From a checkpoint of a small transformer trained on Wikipedia.
Size: MLP 448 SwiGLU, vocabulary 2048.
Architecture: rotary positions, untied embeddings, normalized queries and keys.
Training: a variant of Adam for these matrices, 151M tokens, 4609 steps.
MLP neurons of a small language model. Each row is named by its layer, matrix (gate and up: input weights) and neuron, and shows model dimensions 64-191. Each number is 500 + 40 x the weight over its row's rms, rounded and kept within 0 to 999. Numbers have three digits each. A neuron's up and down rows have the sign that makes its largest values positive.
Before each neuron's rows, "fires on" lists the tokens most often at its 100 highest values on Wikipedia text that the model never trained on.

fires on: "o", "Al", "ro", "Ro", "lo", "De"
L6.gate312:542553456475502519514441502495487471484490574478547572450494494476468495528479506583457496476508504465526446483482564466463469507434539541487490469516523466477493492557563482480472535483485526530553535509493528458442527520538502523484592448601534454491482510430525460452484454507476532512522488498492543602533565463472499473508478448560549554495500465484507514555473508491539509581551
L6.up312:414522456490472463552522534529447502503512515440516502489493529520545529441494502445497519484571520435531426456512489548495477487575432524518583551557464439543475482550439458453550489503502445525448487453580500470446553465569514452485531449479454522517500510464517475503521436494470495499496447425448473488529470512526548513569477442487463434497496467467551511466538471540497536537500

fires on: "\n\n", "ind", "ep", "app", "first "
L2.gate378:504468470526484425460582472464514530457537511470507471454463487471559551500471391504509474508484468535461454500521420467520545500551448525483413521439520431542493529470537491512483404509459522452568448497542493526473588461507519550535500576543519495555456465480459513539574610519597486491503453508481496511497484472493500435517520433488513551452452473514480598479503467441531490516501
L2.up378:452564559512500483488507547533555415488570532485579488555484519439587526601488455506555490467457427548437473464476521444503521441526473530423537515464513490464496433493495509481490462504470521501530458494436444540431423543532521498499511527432577520439422487496433524491546525489469495518499509613512469502430437493445475490419544533518532537512515480536428559536558458440504551492520

fires on: "y", "le", "er"
L2.gate310:538456544512503485564482495540490508522547551560511540476480543398484496436525508600520487499533523488488445544515549500423471494428479539485502519460433452487554458447426513480565531545466452469477499463510502480454468502519423459498513526481471525502522474497536517496500524514485526444482479483479402497587476462466517479427467485508575512415505518537525570456456517492517491512439
L2.up310:499436529567530519541512488502521493553487527536478477498520537481502507515551578494550523521528490484496446529491513487458513466480499502482478462484448480433483471457454488493557573556535489479502462493538458458445503537581463430483498492533476435503491550559493599534540611421531519428446533446492484547534470449407480467445497506518507524472517464516533556499527494548542536496518

fires on: "st", "c", "e", "ast", "ce", "6"
L6.gate283:495591502553541440522575506532487533486519465490475490490547482450474527534496554471461438512497513530549526566485485539520523511465440469477553457475522559459492536514436388486484424492450534573506491505507533567530600502422462457487574538472461410503501471504478436453454426456493454503476461437543464467467567457533490519518529509489480496439484469405474480474492511489480492513508
L6.up283:608506444499517474495465477472541493462486466524543488483563562482443535391461489497500490485475471463503546451437498501454527566494538447514434441518534514431467501479470481522516520471501534502510578483518503425500558483443503498537545589517484491469500447536448517509480474520499436500422463542479532514573567454445488496520493510550498453487435473564445461505501554454418424547432

fires on: "am", "in", "Am", "nam", "a "
L3.gate56:482513527529484476498468517467472501480457440468486452496536546566478485497521466553414516497528444511528474512472487538536557546456536495533436482528473509494469443532525460450546490493480454491508525475503504511477508460553539511521500551457482539435482490439471466626641478522468540432482424509492449460516538417546464490509504595527496444434468528475550497492565544566491468479484
L3.up56:526527482531480464555468467455480431578457474549524543436460560540480479547472455581455490508481478497527476460524476462421444525535468427497468440468447501457508486452490531529525458509483514512516561574526547507496445504518540543438493512488498568433480438397486549543563519557562506461474480518606475489527555489479513511548523523552518521538468455551503480498445537523478484545483

fires on: "am", "nam", "um", "hum", "ug"
L3.gate127:551483546563482508433506543511475448486487472466483463468449537511475529509415406532478484537419487477500428523517602509487468459408514483480535485503526538491542535532602442476453577534506500544437517456462478460552486559497528459533488512466449522509475473483480486600465482441464542503565517467393468491517479524540523460462437500505526474483500525458556536499534492470483456499508
L3.up127:494495573491489513520535492499553465545431461552520481392507477538445474517423456458514487531475591487455499530498507511553500497478497454520526446511457594455465502554620515523525473458519489524521506533538481477520451512549497474503516423487496473439477473452445566532520487497493544512524452563448496531487479464527469547555535596529498463487540473533553556498577556473428506552521

fires on: "cl", "the ", "first ", ": ", "s ", "ous "
L3.gate356:466475477482485517460552530511549475586489513515501479449547541548453504482465504543516491491512548424556476516569521512466440523520550534476550475457521492505462474546483465495522518596490459526452504461534529430450501496553443473530535492587491544501510477487557491509539496544461485510516498516473448427599515427540594547560448452500487510510455472476424519503443442553486425533478
L3.up356:490492539446480555497538469519501537540482438548498501440513551496485422546510508495501519531528460541498544392464518486461446533542402550512543539421526546543486512531467492438563509505486536494574520500526494494418459500511572453478449540513467498414539444496468552486463472481445488570558497530511491444544480560482573499534487471508440567537499451542496452469384455458497486548502

fires on: "ib", "Ab", "with", "/ ", "ces "
L2.gate257:551437506525535405442530539476500461524522414485590491473423536542516548485426382560421437589552486515476465411520396465497522476530538562486511450458527472473530547471506435460536444484462513492495538491429477491528558479459495491457502509503528459442526549482437480572413520541547453575562509520482480484475472480470485482487511521500535454511471487498473582524443474544504479499476
L2.up257:503499422518532452532468519571535550483488549495516523425450477563544506498452451525493473499488522498565468488540472514500491464554591553478517529484591479426465570430500531566461481456490506485587515565584455484462463466471479516490454510489554532392478506502466501562539472479446536449477498564551490496490500550488447498564488550446525509506475435503486534591490534530506532463464

fires on: "th", "ind", "id", "ul", "ell", "ound"
L3.gate104:502447496548543518494559598459564517434596484458478498435435463481527441513402524540438438474506513589467430475477480445433546487401510516472464512518590467425475555461510508431553447523450387500495501549602483487490543500474501450443488557464522485507443468452480472514495482501486494502507560494529472545545485525443512581511495499513485508456471502480496488550466451448546533569469
L3.up104:532445470545449546406538528476604445508491512442540554452476430479487490551468615572450462487428486530436531555475505435433538466476487511449499565511585556500531523437487470477528470525436468496506463446527445509509547486509493498489535454506525504547555522558463491477470492453507489505519476507521467583505499488455484448540437481471428524486498476566535532486490489452553472524501

fires on: "e", "i"
L3.gate84:404502502567503493532500470515437491553498466529542502505569499458536551565481477466521434457460511515441476477555542476541539532419478504451499454431492574411551523488452530549489539548467540578496511493559459484427444537517524509423548465509466489509531500482430498491522516450586480487455471517549569516462472487475521491511533551529490502427495479442468558515476523404425523494444
L3.up84:478518462442567465509470500445469527430518472484483616481498503532396473526526468452501487495503464558526492500442477530472503538510514515440439517464475537573540501468492481556496523534515471515469557471504469500522464519469439447539580514505559534460570519443490456574485482492497467536481417542494527506507518469565449501514566507505547524554524547513475417506540482445476509555485

fires on: "in", "i", "k", "the "
L3.gate271:464452497488541478503498494461479494559526505433461469518448525499519421508490448556411458549473430544508474544508486483475461496493516554556474469524545535573515511555504453473536516521514501472535496489539471470538482530553503403431555527615465489416502518492520607509508506526484528527530459498449522477503388524423498531535480454504505481449583539517475563524486415544476486477424
L3.up271:441524499541505444527435486502460436537508511531437408421526577500535493490435443471518506522489468512581485543397546523447466488505518501575470485509457474496487475495581478482507506507472420569555561499545557526566469488485471469513468588517548491501477490514476474555563463547444490585453514530489483485508509420503430487524466493579486515486494546499452479495511493495527490448430

fires on: "ne", "ag", "ate", "and", "n"
L3.gate194:471506484530510480538436560511488460504544521543431499491549478427474453507580464422487491472508537539575497584538531473473547580455533494537514506519464552490478531519539430522493488517522543513478494511526533566480522542491515572554531498550453572460471443469535455487498528467540456523404530553514491545470421501509508529528459465527521562440462437488442519524497529413503520550484
L3.up194:495521428477518446521487526558480503492596466477496509531571504504478508566479492487522558547528558515519528489539546549535506524475543527476470501467516590551488470498483501539465523507525508564479515443503576546495491475564544494512454464559464544478584497531536463477454465496450495558496502494459497521485618424487447431502478471443480548499454489471406500522448544483526528550523

fires on: "s ", "ub", "es ", "ed ", "ated ", "tions "
L2.gate210:472511448579524443577481466579441473472480519535515481455492475527509481459420455525561497536475461492445491493522483506520434476514503517569506511461526480505514525489489509477513604535470505470467491491542541468510599545462492523424514528574494476442458531449444513494544563462465470443509484425468511535532453458547488490489478525547501565527492445499551559499505457463497420551464
L2.up210:458481513553521493454497511565531468469470455437545488448490525513444487469519427566406478528505544494569430472484485529510465483529572582547484495579480523505507504520521503499481472487438510562526476443461541493555556480478540514468499506563507511511509517419542448517494424507498513533482460475573500506574536485506569537517535461472510516515504493585518526539467504563568516527474

fires on: "progr", "syst", "studi", "stud", "bo", "mat"
L6.gate407:582495550442502451500523523481502470554591488457439455504462427523455460486524512528487476534533556466458507548517490421458461486501501521461524439532525505472471547526514508528559518491464446482443493546523548449505493454526472450454476506561521500507475503478565508507503463531554519486472495498528519497568513516551541507510475522463530486492560532429533583501475469496434516507493
L6.up407:431514532449495495489451567488507434573516504493468465526522501561467480483525492479488514457539528464504568566489511498513553508475497523525401444516483590518550516514535532522539415507535544443477399502487539463508494484460514492509479480440483470506443529458499502549485511514512540557464500465418514496589561501489479539484527549435486477526555503471505512452519525524448497486574

fires on: "fer", "American ", "retur", "ati", "iti"
L3.gate156:536546493536478488443462560478488486424516504443511489546500526519491508507502552503542494584552610534565539498497470544512448455498499484460448522518493520482510543560519528469483497548509469569427471542536478513524585466450619527505586483519505516517455477477521439518500462503541452579586449442441476455589544450549508435491464380451513528488471478548546453479456528507528482408540
L3.up156:488526505474472525465556523525486514450501515495503442482473530512538482616510515535481459485516501442508485511588484476569532455527486461568510517534578475506514461537455586547438519486497428511467448528493489553564486474455500579456505510574471537559498522526502484524440589434469479530489458483506437509532505438499471525614488508430455486523469553499485495513541429508613495475527

fires on: "first ", "ague ", "was ", "final ", "year ", "8 "
L2.gate377:461566426493477499477567514485505491536527483465529455473488505470446491450464406591482432446480482476481478507541472516494520399530456484501512476472495451473430532401540474581567538553475494527498476553495478472397458467458518551515495496502439513518548493486493493484551553502498541475522554529492483504574488544563503565444486547548497461442489514461479499519429504503474497586499
L2.up377:468579464536470520537520537458471492548477517456523533429507468494583472481472476576471511488485467546498426471547504537478497433480463459506509532429500457527452468453449531519499494481510473523500496473472528556495479522474505568493566512505571472538526496569461509544462498527464477501557509470461508548493554568584556510362416487507539456455521503461428528505498599541504463515450

fires on: "of ", "to ", "ov", "e", "t", "offic"
L2.gate264:527433491493476453516528529544436538505556483486481527470576485505486561480457455454460516521535512575479451509572510502422527522495436538523523516568531492497576507490465536437504513550598517575486489482496473497456478522497542518416536478525522480505507556533545409526529504481493496525492545559518509537484486521490499499545546481544481424453489586490432524545550514514506410497487
L2.up264:457542470507487496544464550506566540497547455429381485555561462515477495542506455467421527524518510450448493438538529422451555544439520474514469499481555528491573522452518459496535565573603572507462474480502515492502453574446509494490489503563443477442496517450528439483477534520498498525476479534540513481522456580520514488490533581497536536491485502511475472526532495574491551579482

fires on: "ent", "ly ", "ally ", "later ", "then "
L2.gate95:522440509530476432467538527422477552491526514558481526541466544538531465416469481523481474554489504493545425537492450519509489458468454475545464435489460583497522514517476543479615456545510533556536496611555542498473540508504428438497543570469461518579508407530565459493569500538448526528498450532548495503505553570508445517489555486451478496448516559514444526491430562543430521522493
L2.up95:514570495454510479456598532505462573432545460497490492463552440470512526527546488513527503384532400547451531530430489480482579540486486515418524514488496470512515485541585450551512489569445541496488491523498425502432490460482515452526459462494481505448429498493498483492544527471494467437531526509480562463505523563551523570425481479434508440429505536463469479512494465494485506468521

fires on: "or", "'", "it", "r", ": "
L3.gate93:504473551493471531460470508553492433440514516506496535492446514520540526483420431493464476484540593448524481465493485532511574514562519477471489539475517497458538485548504517495382421481425526488510522476543578456557598502461477573534490470525485541495455424453501527438453506515504478515567529548453508531545490470542535469495485498577463461477430453475410550545516478477524562565473
L3.up93:435464483405454540487590447540595467555570533480521457556512498515486505515475476470498535470451462478428513485503552512505506599485423502527502500521477538506506505529477525487524543499492456495492530513499513502515452519450412505530505464513516436492464498501385538524544524494491449515468494506484498501509469468440484506578504482490509468458523482457535418463451437494455490467532

fires on: "B", "Con", "or", "F", "Y", "o"
L6.gate367:517554526427456420471512500562452554508553495476490483473408503459521524464508515512488517475584470492576428396503543550426479533529527522488527469471477527526447545507457431479488475519417536502494518488542529539494555473523469467500549474527558567522498440408540456405526433528486529519492506490495510513561533425525539500531472500496525478506550560472564616533482521479468432523481
L6.up367:476574558498496546499515449575503540515466469442514510488476475514533563470486495535507492490523465481474478527480439525397500529527419456498545572547446534530498510455426476476463496506480510495478447574501532488504514492524524552520509433458501495546600432529508495375497531481507493481507584459525533491528483551516528391471454571475482495483517485398457517458442491445406509501485

fires on: "th", "ot", "at", "oth"
L3.gate227:509549469445514549434563461457518479469447472475474448495445475526469501550412490491462449583508470547488542461471514449497405452445464505447505456503550487434433522460491531527533549600573456501477532518541506500535467477486512460435508539510503510420432547499462528534489498452522487558519500451536511550504505476514455487568502527421523512506526564452445462506538503475467546509496
L3.up227:517551536514543517475467437460524491517560532491494409442586503493515495560506462516528435562522479490546492393540479471497518450464441469462550503539552462461522453488505480552474448528526575521546498448493502544551531462432490464462536492482519504495467537522437477532433485581519469506411477529568479477453461581533498469520532536520549458479538443484450460528520503514527525502535

fires on: "er", "ber", "op ", "er ", "est ", "ater "
L2.gate4:468430564531422464535567544520471510525511531653491450485569554424507510535486466501467459449614611497528492486478557518593518494498444443512531555446486505527468532530469530462454515515467519529518475501454523506489472473520509480407475450482456523466506518482512559513566409495530489505547556492453465448505479524443512509538544520512475473464491422491424549502508568519519493552478
L2.up4:552492481495437482483504414472500481473439458565582508634534468514476534513577468516452566445475581512438479495526528486496519527551551522437525511526460401499489528538532516444570549500543544460497507540468567443534538534474482431501479546483553473533553523453510514536569477523531530528447529499466516429505524474522459515469500477470505522531460503541514513487472534508546550472531

fires on: "En", "n", "ent", "ater", "ep", "ol"
L2.gate136:439475485521516450551390477569406452518510405517504544523443527478525521544506496499446486525466549455481554443474503520518488431464497483502509453457491507478497524490510509412551540503464472522480512489485523463436503543506490577518525512538440419416516455559527549496504534507467447541512554488493478454494512498524549540626523563560466526476417453448454482520518445541454468444512
L2.up136:491447464532461364487438466495470477470489444458462502511407512484509525528499426516507423528477486531454522463428508500471493521487475443554449517485518550504540524567477462551524442489466524486511511464520415561597452547555492496521486455574481510452494491597534567485526461486463469562478469502588508522533457445519555523525534502463509562462453505448523506522463514537560517574518

fires on: "anc", "as ", "by "
L3.gate263:475460513444488489485470578455500456504537482496594535449493447493569562438499538517486509472470524555518485455567496501502549478442491473506456568515489473413556451542465446486504500556478460557526485474515537514518523515473418483527424434417565578531482499529556443493522557550536441480488548542469499487527546514500461536521502536455467509489538514535461473538472506556434502529520
L3.up263:585396489472560430556464497510504516542659520511420605499563448489478461488465506436450490432450499488516542479504521478473485502464475495427429535440501493473520398491464548523478509508441504500541535541570512519565462530479524537487479504495493450571493510440535470560425468500509510491514481437503542504543538558423557470482453565477473512488483559505478505466490435472504489561455

fires on: "began ", "ter", "det", "ted ", "et", "est"
L3.gate308:492539489442541503479540613498488570490560432523455495551516504513508458465469499509495492562453513423526508464512470439493519545421497553601532504482473540467490479512503452466566490490535437434461489497507544529516567555459490459544532496507553498544526453499501460464496514418511490532463427506442501459457454443454516520509521511470523497457417516434458502574507545484582476502517
L3.up308:502507579483454523475541574531516515427504489517473511547525490500514507517507500535527485481526502481479417478473490419620458477466489446500492514464467542541516432631401548556487537433474509494456495513515497550531490553515455449454510528489459561611521517487528509514525416528540479519461507493544453470499507539445417489472517472413473499499557480505551413449442543560487480550521

fires on: "anc", "fin", "Riv", "ad", "erc", "es"
L6.gate112:550470475486553404512450498533473409519505439530548560413504577477510496488457476538525511565475474536450491430490469425544464501524416497522493474499497500458475416470522479455498535593477452503466460497582453584490513471532513540507507472511480506506450466490520522530475518454593467506452510486542507502520492509556483445577512531478476498429455503503529527550474475484428535554531
L6.up112:488489526488511495504419422547475536595538575519489509485537480466524527463502477488555543427477492459480529465457471486534419511520502494524455580532449467514476472421457543453497469509452448427557420564481427466527398485522492493415443484463548521499492514527577455538494484548511518539474549551487481487479503565546464473562496513506481555461494490480525489474474461555512462526555

fires on: "=", "air", "our", "ond"
L3.gate76:410469428516504461468529450477518519377480466512558492437468512578460455481541473529475489486551518431500566488548501520478564509542541538514451440442525463479477547562477515475558513510492441542452513515466533456500546502433469525564492454533424475413502458464521442501447503571488478534479540414469506490439511510546497487524457470515500505528500539471492541449451471510451481469539
L3.up76:533532474450527500539472426514527484534500528448488476512493492547476508502523549514487540468484562500488487481517511463551488508530449491555446515543460487544529461468454503549479420544455512506484473462515564505510541517508480509451552542525550569531584473463452524521422503496464501581610580458528485519569468533495611509463475504486540480521455494520484497522503470538539575471546

fires on: "es", "av", "ic", "t", "as", "o"
L3.gate342:489493545566467459413450429494481484450443438449507547525477510466530472473459506540486512513516521436539539474519542465496444464524530484579453533500504509495454517530522445473501509498549544538508479533465539454518492536477539465519508521497484525571496526497566460530552502529530504520477463517477531489502600477454532465527508502505463547485506499482511499514402472509509405474505
L3.up342:518504480464503536485557520519517548537472497432489445475461536571470465502522553508437451514545432489458411498532487567474512538513618562475537497448479464423509562457476538486497476472491474530509512530446443446557530550546496448519456567516459448568496488602534439467541488514467482473529530520519461535472545470484486509518479507512498476506531499499516551444459505447534528528518

fires on: "id", "im", "ul", "ol", "as", "ill"
L3.gate262:521414504486452422544598505521488456469494526492525438448394424449580545547475512590403472545510519566492448565543478530418458493473496504496490479507497580539475554457546546513507480547507518478509495450560473491443558518566475468475590464524470456524542474527504545547476491533496492515504544492535510473613509472503479471457469524428506532469463526521464484471486535505537532534432
L3.up262:501452506519440517541525462521446488503417499549538483549489515453478517513488532548530549488505500498434500612458489489527513406534598478448460452472400530563474483519541530541505527544552504460505422509517452471538512485478513377548495540514427528589518546571509489531510485553527486517452499501520472514475462489478495425482398500481523531512497505474489478530555445513555496500563

fires on: "m", "ay", "ab", "c"
L6.gate169:583511429544516466399525534460498504413491419513513495507507451525460508469491485543467475578477496506518501482471566468487463468568498420453477491500494474418512521481482456518493538479444536510545450474426505509449448548472469447482519521495507536529538545490481456498466506493531496447504513582518414499482514511474496500593542435533492571534440491537516493472502513523533540563470
L6.up169:543495476491518485416497462478511530509544493536543493425474490578472530518500540550498549518495556453491564558472498577396546539500529497532474471517486504534476515504500484530501480544486473511457527537500522460515451570516513533499509487492447544514455517469537471528488450439497548502435607465566482525497492425529548517445476507563517526606436469524494543477527452521459426463459

fires on: "ib", "Ab", "ob", "itt", "it", "e"
L3.gate146:546494465466533492478535495522552469460517527477554475493489452549558592464439506482422479577481541484483475447509455435409490502488546459398551505458509545529416543551466431528480499525436468481476498512476392518525462520506450493417468457590489588487472559486537498556553534523502471468510544451490463521523514499491524473482500525495502535490495488497527552556401508530594535502454
L3.up146:593526524523484462477495481470535507440493569483537532458423531562552565461416486480494520517505524514435455485468487433516597583487505523485532536506499557526479497515472497531481412483506429487496412496489431572531446497495473530479467447498492507486472560499478543563511561504495478451526524486511424527466597487471520493430565513511441551486524485514429514469432491607561487506467

fires on: "k", "am", "ym", "Th", "et"
L6.gate43:461541549523489478426478522457538485519538492526555498457511500539509471462509504478418484537532565428528470451550505572477527525453483494548542564564514514470527454592463516484538502508503483538459489496467464510551495508518515476467528470495423551507499492464547477470461496539524516563435559489477493422547485589594542555571421479567510557487520548491409467539425571505482440458451
L6.up43:528567475412453552461510532535564471466532492450509458569418482487518518493442591529540488526458560450492427547580439490468468502550429404482531504508503494518482504540439474473527441550417490544508519522532527483490492504505464491514568487483496487545514511490460468458493491545529456544511445528498518524473485449479537517478498600509450503550485482519421523458499505517603495533536

fires on: "had ", "they ", "ly ", "ally ", "ever ", "he "
L6.gate299:500523510530479485494558583536413509452465442524508491603380408499530522437451511567534428451482495489470507473577493504512463481465524542481519448430458503497500518522540511484501574576485430514463524511502501489499493557549489450417526476523465584477517433505580515541536476522535518510499505480537428445501500500554501489468482444551504516488444581486550558515545484481469491512419
L6.up299:469484496576471453483494547524493525459469437511511461499431496530481526462513459538554503412506418467480564451507518567531455519425548515502517524426464508475546488499501488506477562592529495520520435480478423438535526583567515473454484529459487543464556467540479523575506527455463509468537499466517486443473542509513470506502503436463467482488460556457538553479543574524443464469409

fires on: "ed", "ar", "Car", "sel", "I"
L2.gate341:535469484418485480491499521493513513402501461477503541549527451520501530510505517514500504504516615491535407550525482493525536483470510580455491472495490479492468561510513466471596477514569572455467511504518541485534503549454506473456559526527518436450534511446505482461520596575508474468498497498468504518518513528570481500494523557500566568490442500502549502506541553563573487521441
L2.up341:467490439550592513492505554479528573489447462447512552570474484560548498491607507456490508464521444481505471478563471472468536481561545517487525553539566515459494493518559397495511465432448499460468508523513499481472456504446490509485484479474550478440449457612489449472593489531526487504505494413476499488444552483505558512463564492532453476499456422526521508503459593486571518485558

fires on: "pres", "ati", "iti", "res", "IS", "new"
L3.gate180:537492497499480500486479486502486429413494489498418491627442462498539578541482497447477528522515502528491570413487529490500475521430456498504474500456483505552529441534514453510537511556505492464553480396500529600486484533438542489544534525507535540572467535538516399518525439495455505607534440523450520531555522526502485417464414509528459493481453513484540522538494489511524498470517
L3.up180:539535515606547487512486565521518470509424495528528573510461526576499446560467513487435505604539518483464495459512502465472498495601508541438538628486463489506530502484508546523544546423509475556574497495496502545491528505512515510496490494526491595546537494520483516561472450578536528550564542478503461482432449482559417563509510486477495533516467559554560554464485529537558433464481

fires on: "Is", "h", "j", "er", "z", "an "
L3.gate131:492434540474432447477541511513511517383519511575538489572513407478478632510552487501403554526510490563500453531479498512503493498509481444481508516507498502487487607458575462454454500529562529518490457508485520464528542454448506456445546470530585482505467490504500459530528442443507517401476513526478457515489499466532524502528571499504469534484465546433554471514504475505496513432518
L3.up131:490495468474510412508511536607564480515532503452541457571516446483500486489522520522463520588494466474528483500472540550505454500529552489503595525524475502543475479513536501473457531519525520473544513476512493593540574516496608533553573480497545503537577482470477427487507469481427464512578432565495537517558501558470524459481485513495513549495462545430513430503541569526571488448489

fires on: "ar", "or", "o", "ac", "i", "u"
L2.gate77:455505537462552465494575517465472448458547480462477506529508459498527555458511458510482501470554493526460482469493524473505503524478467517494482516522480471496528539520508504539558478542560556569501550505543570459456481542524476463485524520520472539553479524453491454460603453578523497497568475529492493583493541511528457556473481479517548528444513538506426561541480464450524542525422
L2.up77:435454464504528495499526487495455477496526520477499520491449469587466509528571453469455516435569561431483453447490497476570530531518505511441469554510482478493538545545556541518495525500510526543499547525501532511493447554579527476490538474529471549520520492503488478484585534523498512551518518482445618597498499469581528537484472463531547464532477577480507525522469507443562476512395

fires on: "and", "y", "or", "am", "n", "u"
L2.gate67:502497558454492476498538535522494495543493484558523551444509544521481508522453393550485451455530483504589447598519506533505504535503532575608483447499467555509484525534511510446518466552476543535514460535466563519509540473504443505525555492571474550449478457496504486483505497565550486565530471488485412500559532450497558473566513525505554501434403472441428469542543564451469481456516
L2.up67:447476503541585533542462525465471573562571496512513541448543467488457526419502495496483495431503557520458596438528529488453497456530519475519527501478553486517540529434514507475535518520398481548475534463548469575511584483444546530408461453511450438514544493505477468544391503467505521456567565532489511605468534485527532486533532435503472477497479529521470469506470421456433495498480

fires on: "Ad", "ah", "ed", "st"
L3.gate6:494493463448514531532525564526488431527483541510551499512477507495508508494479447462524547444495526483479528534468494480506419456439461509541565467448504451510463441523547502495520497484472534536442595489514544543498502482537530559490497451524533504476521502451513506548570450571455567495568515475487481556447487503494495540557458514535718566525533495490508478593504509468511493540540
L3.up6:480494481470510447551475468449516492536536578544481510476449537541527538515539487491533511477530527499438459567487502515538507468451563460523544514547558447482446477553491453507475466400536532449424525527517500518540431479543474549444510394491606467404499519488487525509489522520457559464556524481519518481493523501534493551515530504530637502541513541494518535523578464470542540495512

fires on: "v", "198", "orig", "Div", "R", "1"
L6.gate60:525554464503484428538517491472444543495487436493431444487451505547510503533539553604457542520519507541481466473499560479476422517475496471527449524467527496420517558452500472507555559546465422549533456495530584407492503554532543447498506494507458527566540526490463428442467530471537447573560451474563537516612522479535539519475563549475524552455474534462520527558499512497466521517536
L6.up60:515567437495540441450513532496414541513482515528441503510517536500612456453439469531539539573466518515496483498502465481404541550471558516543490512478445563486441462451526553506501547480481439502492491471507526429531455543498479519565510574472455496588515470501456441524454523484481500434462544471533531454604475499551515415512462476496552511442474465420469446446469451497503505455501

fires on: "y", "i", "er"
L2.gate369:537518485464482473480558463530512540465546453478524553496501443483497461446497453538558488539498549475486444549545467550508512557510439533484521460492473484513524507504490430506543502607560571493495488501525501503603545522549480422522559562549465445560439461484523501438598537448429527460505447470462521448539513434429520458514580531503511489444502500490498487494441504471519530481442
L2.up369:468482508554500492584460438507488513604511483515534450512532528532542579486469470472528540446548465522537488562471529505575511508550557499546514504429472490579434547513522491396489504497526475536537500552446489501512485475540539446442450507496434491497567566525436482494592488471447469441528471551541543493440458520479497497496506497470519583495550457451529535535509536506505456559464

fires on: "Co", "co", "ast", "ret", "et", "est"
L2.gate70:485496448470453471544568520430488476488523539536462410566513464512474471468532478476469548521468584419526585415507546520545463502477486458460524456393476493529551520512470448462500517463540509545523498498569493545548541450538513482461502519546514466453485437541520500528560458541603498555455533420473463488566471477505478501537502462470520529475426507489598582503447545505520439449547
L2.up70:491533468498479526512542510468507536472500509508501495504489528482526487559519531485507511445483537500526498440488528454503473550509508484450537488490430488539512477511461450580507445505529510526436503564454597504439503473510470527567468535460454518534525506494591550478468414494467506500504581545625523451414476577443482516460483549557494484491504488464461480579450533475428518513482

fires on: "le", "ak", "ik", "er"
L2.gate165:449441541451504528520543614537527498471573536578544419470471522481519580497506540508378536509504500448476506521502555440502523476547525463485553523515556537538522510483538511505506553511420469472465464453475444525538525489465514454461568492555465555458495539471522480522490519438535512497479544424494601549487439552480545540522502443420487481512510518472496508546438438502495537518470
L2.up165:560435525520526509519451564568498530498464499569498483491518438491453504586511555506507586458443524524495478473499532443441562472586448556465557507523461525454565437443537494500458507441434541482419526463572519494499510463452535547475535488578519546512528450399501486500450526466509490477487526508517464566463497528494481552486484485563506489481440472497506481532511460442439492535507

fires on: "ra", "ab", "occ", "az", "o", "poin"
L6.gate2:519517487488533537512471554431461555476500506459536459444535481536496482500521559562461544495510476545494502535456578472512394504513489468444568467484531494503551589523544477480449461479445517496435518519466473469555559538510573534504525521464496525457530527505577454513540392482518537502501477543450531500536533426473442518537532501533486488500574501425544513546430445517505486485473
L6.up2:519553574539513479506488527481544446518572451502456560473481460436458470557461440477432498560507544508540471489515464497478490421504412506477523468531542552529458508469518453527407455451541447495527483445535471578466493425591502562456484540536540503496512512490431495557478522467498492476498468479555535478528488514472604500552554512463532493477511465441555516463444548502463520515528

fires on: "ers", "ens", "op", "ans", "st", "as"
L3.gate390:502462417483501435460541538506523504539606565485474523510519507456521544436480413499472494494464562441509519507512443573544472490550534460545488489504523526483546528525510458420525574440508484480497505522473501578482536518561491448505558471561439459484514501484479556563547509428496513484558501479480550433523546478496517514498484515497511603461490478532491536507448538495524444435470
L3.up390:537499472442489515412483454471539486488550451542467462550536573503512524467559507454406479529544544476510539539527528538511520436551524392566494524556477479491488472520494557573502546476572593563422550590455486524478528555543464487487526454431520460474522559455519475482522538502511552468507475502492516476536500476507518462507586452416468520461493527487483480543479530466462542461538